Part of a small language model's weights.
Size: 11 layers, width 768.
Architecture: LayerNorm before each block, learned positions, biases, tied embeddings, attention and MLP in parallel.
MLP neurons of a small language model. Each row is named by its layer, matrix (up: input weights; down: output weights) and neuron, and shows model dimensions 304-399. Each number is 128 + 24 x the weight over its row's rms, rounded and kept within 0 to 255.
After each neuron's rows, "raises" lists the tokens whose logits its output raises most directly, leaving later layers aside.

L2.up1362 [147 114 123 131 149 160 122 131 128 117 107 149 102 113 121 132 115 150 109 125 141 112 132 135 147 162 134 145 136 114 132 126 136 134  98 131 129 143 105 136 160 123 136 157 139 168 115 143 130 137 129  78 111  77 105 165 133 134 147 127 125 127  97 216  69 182 139 138 202 162 154 133 166 149 147 162 142 133 106 162 105 112 138 124 162 139 114 108 112 127 121 131 133 160 161 129]
L2.down1362 [101 139  91 111  78 154 140 109 121 128 119 106 141 129 147 152 154 131 113 100 129 164 133 135 145 113 140 137 127  96 137 150 135  96 171 136 123 134 111 143 135 109 107 158 140 120 149 133 157 140 171 148 174 133 102 122 163 111 154 128 132  73  82 130 123  98 113 129 154 125 131 141 146 102  99 142 157 141 109 125 133 113 137 132 125  96 133  87 147 141 174 145 142 156 117  70]
raises: "ary ", "ary", "aries ", "aries", "City"

L2.up354 [163 152 131 138  88 121 106 123 125 111 149 114  93 136 118 108 127 105 124 112  76 134 114 114 118 152 121 156 132 149 136  97 146 138  98  93 146 126 124 118 132 120 163  99 132  97 125 133 161 132 140 137 161 143 122 131  94 125 137 116 157 110 139 103 121 150  96 128 142 138 151  78 133 177 131 149 100 132 165 146 139 106 168 117 137 158 113 104 121 112 128 136 109 150 113 117]
L2.down354 [ 72  67 129  86 143 124 112 150 139 157 155 119  93 109 131  93 151 119 130 191 113 123 129 127 142 136 113 132 113 119 116 149 101 128 125 133 162 119 129 108 155 157 137 158 123 140  89  87  51 158 105 117 155 141 138 126 188 163  66 159 141 137 135  98 118 134 123 141 104 125  97 127 144  80 173  93 122 146 114 141 118 121 134  94 146 162 109 179 144 134  90 137  95  86 120 101]
raises: "these ", "These ", "them ", "their ", "Their "

L2.up5883 [ 63 106 165  91 151 136 137  77 103 122 137 134 101 131  80 128 111 164 122 141 130 110 131 128 125 156 126  98 141 104 138 138 120 132 112 140  93 153 148 171  96 151  85 112 140 126 132 162 133 117  93 149 134 117 144 134 159 168 138 145 106 125 133 163 143 125 114  77 127 136 116 109 152  92 102 108 102 125 122 122 124 143 149 130 165 130 141 121 152 129 144 127 123 149 118 147]
L2.down5883 [177 142  65 160  99 142  99 164 161 147 115 123 154 109 151 115 156  76 129  88 141 148 125 116 155  93 115 111 141 149 131 105 133 117 154 126 146 100 125  82 121 121 147 133 117 146 132  85 120 138 148  97 127 143 152 120  93  91 135 106 141 135 129 102  92 132 148 192 118 122 161 123 117 152 171 145 155 164 118 141 122 106  98  95 111 127 113 140  93 113 116 151 131 103 127 123]
raises: "Oklahoma ", "Kansas ", "Texas ", "Illinois ", "Arizona "

L2.up3857 [104 111  89 140 137 134 108 157 160 109  83 158 104 142 113 122 116 137 119 118 105 127 142  77 133 154 156 120 109  79 137 127 165 150 133 126 149 144 124 136 144 133 145 115 119 142 108 124 112 126 128 156 158  87 169 142 135 109 132  89  93 168 146 168 124 142 137 140 104 121 104 150 153 149 118 124 119 147 140 161 142 160 105 165 146 162 117 121 120 176 120 141  85 159  76 111]
L2.down3857 [129 139 100 171 145 126 136 110 171 181 154 114 127  73 109 152 116 114  91 127 125 155 105 133  92 120 114 105 138 146 122  98 149 145 134  91 116 163 107  98 118 148  75 113 117 110 109 161 129 185 166 136  97 151 124 132 146 148 131 118 132 106  96  81 142 117 150 133 129 156 100 140 133  76 119 110 168 117 153 128 114 171 149 108 114 151 149 107 133 102 159 132 137 108 131 127]
raises: "this ", "Its ", "the ", "their ", "but "

L2.up4163 [129  86 115 125 123 105 119 118 112 123  80 119 150 163 101 112 116 158  94 120 133 120 138 121 122 107  78 158  99 121 137 151 183 117  66 125 127 135 125 127 126 105  97 115 112  87 158 135 144 103 102  94 117 107 119 150 154 121 112  83 108 145 122 118 122 155  88 116 144 119  76 138 124 139 138 141 116 117 104 121 103 132 172 125 168 125  59  94 130 188 142 143 125 122  99 153]
L2.down4163 [167 161 130 113 152 163 128 158 173 113 147 113  99 155 128 134 109 143 162 169 174 139 141  93 111 149 147 110  73 156 124 141 100 124 108  87 119 141  96 161 114 124  86 108 141  94 129 158 143  79 127  98  97 161 114 151 120  98 154  88 152 129 133 125 127 140 154 128 130 133  87  91 164 133 100 111 150 129  95 175 136 147 158 127 203 124 178 150 121  90 143 149 114  96 105 107]
raises: "it", "— ", "It", "ut", "["

L2.up64 [113 115 122 148 144 139 113  94 141 129 115 144 119 121 137 110  97 128 114 114 125 142 131 111 164 161 103 147 132  40  90 101 193 110  86 166 126  75 126  82 166 116 174 148 160  92 141 145 113 116 114 119 130 119 143 162  85 164 143  95 117  99 158  97  99 116  89 168 125 155 137 117 105 153  99 102 152 132 163 128  99 125 149 133 137 156 117 113 116 151 119 114 100 145 149 150]
L2.down64 [140 141 131 129 132 110 124 164 105 134 104  73 151 135 147 115 111 120 158  84 154 151 119 118 145 149 117 122  95 126 147 123 147 121 111 115 119 142 131 115 110 138 152 142 155 112 143  88 100 113 135 159 145 100 105 130 173 101 138 114 122 136 103 141 141 136 108 104 124  98 147 136 118 126 135 121  99 130 145 160 163 128 135 103 154  94 115 101 161 110 112 144 156 148  98 152]
raises: "him ", "himself ", "them ", "him", "itself "

L2.up3053 [134 115 102 114 134 134 118 111 122  93 114 120 114  86 121 106 152 125 129 167 129 119 115 121 143 127 119 206 127 105 154 156 144 184 130 108 102  40 139 114 204  90 125 175 158  96 133 123 142 111 122 147 102 161 143 119 139 141 142 135 168 136 124 129 155 144 133 132 112 125 112 146 132 136 116 151 125 122  79 135 122 155 107 125 114 137  98 135 102 147 158 151 132 114 134 128]
L2.down3053 [ 99 125 127 129 175 115 176  91 115 125  98 127 105 100 117 128 133 144  99 131 134 155 174 110  58 167 131 123 148 119 165 135 134 154 142 188 116 157 122 110 111 128 103 161 157 159 160 132 144 149 157 127 122 121 118 142 128 135 113 136 149 164 179 129 110 126 156 126 118 125  89 107 114 103 102 115 160 172  68 103 149 135 166 128 143 128  99 102 125 104 147 117 129  82 130 130]
raises: "he ", "He ", "ow", "Born", "s "

L2.up4973 [124  55 156 122  95 115 111 149 105 107 131 125 128  96 118 126 144 136 123 154 108 127 111  97 115 119  91 145 116 113 119 100 115 161 129 115 145 145 135  77 151 124 128 144 152 138 108 125 139  92 184 158 123 151 144 159 120 132 165 111 157  87 104 107 120 141 115 104 149  97 158 163 117 132 145  95 100 108  90 153 137 135 138 135 122 125 148 115 120 151 129 123 115 130 159 148]
L2.down4973 [123 117 139 136 168 105 130 118 121 139 151 121 120 147 157 127 178 129 130 186 148 174  84 150  79 106 128 139 100 154  99  94 148 142 145 179 124 112  90  97  85 138 126 136 127 113 141 146 153 129 181 112 117 149 135 147 103 116 113 152 145 150 118  97 101  83 103  90  90 128 127 162 178 146 128 104 121 121 126 143 140 138 144 120 127 141 150 100 138  85 105 143 108 108 150 153]
raises: "position", "position ", "posi", "pos", "tioned "

L2.up627 [111 136 128 151 137 119 103 129 129 117 145 123 112 135  97 113  88 184 127 183 179 112 119 109 161 156 135 141 140 117 127 110 172 125 123 128 113 135 113 109 150 118 128 170 157 147 125 129 128 104  95 134 136  81  95 126 126 140 134 113 132 156 118 121 125 139 137 131  92 156 109 100 136 123 135 162 111 112 111 132 172 157 135 133  70 120  88 170 134 122 141 169 151 104 130 130]
L2.down627 [126 140 117 116 134 131 179 155 150 137 134 166 142 153 149 109 126 133 129 136 160 152 146 121  96 134 123 139 104 185  91 119 126 157 101 132  92 152 168 134  98 165 151 162 132 119 138 156 103 144 169 105 115 131 119 111 142 151  84 120 110  67 132 140  87 144 101  98 111  92 108  84 125 143 165 166 124 122 117 193 115 166 118  86 169 157 128 161 145 102 121 171 130 133 116  91]
raises: "school", "school ", "School ", "Education ", "School"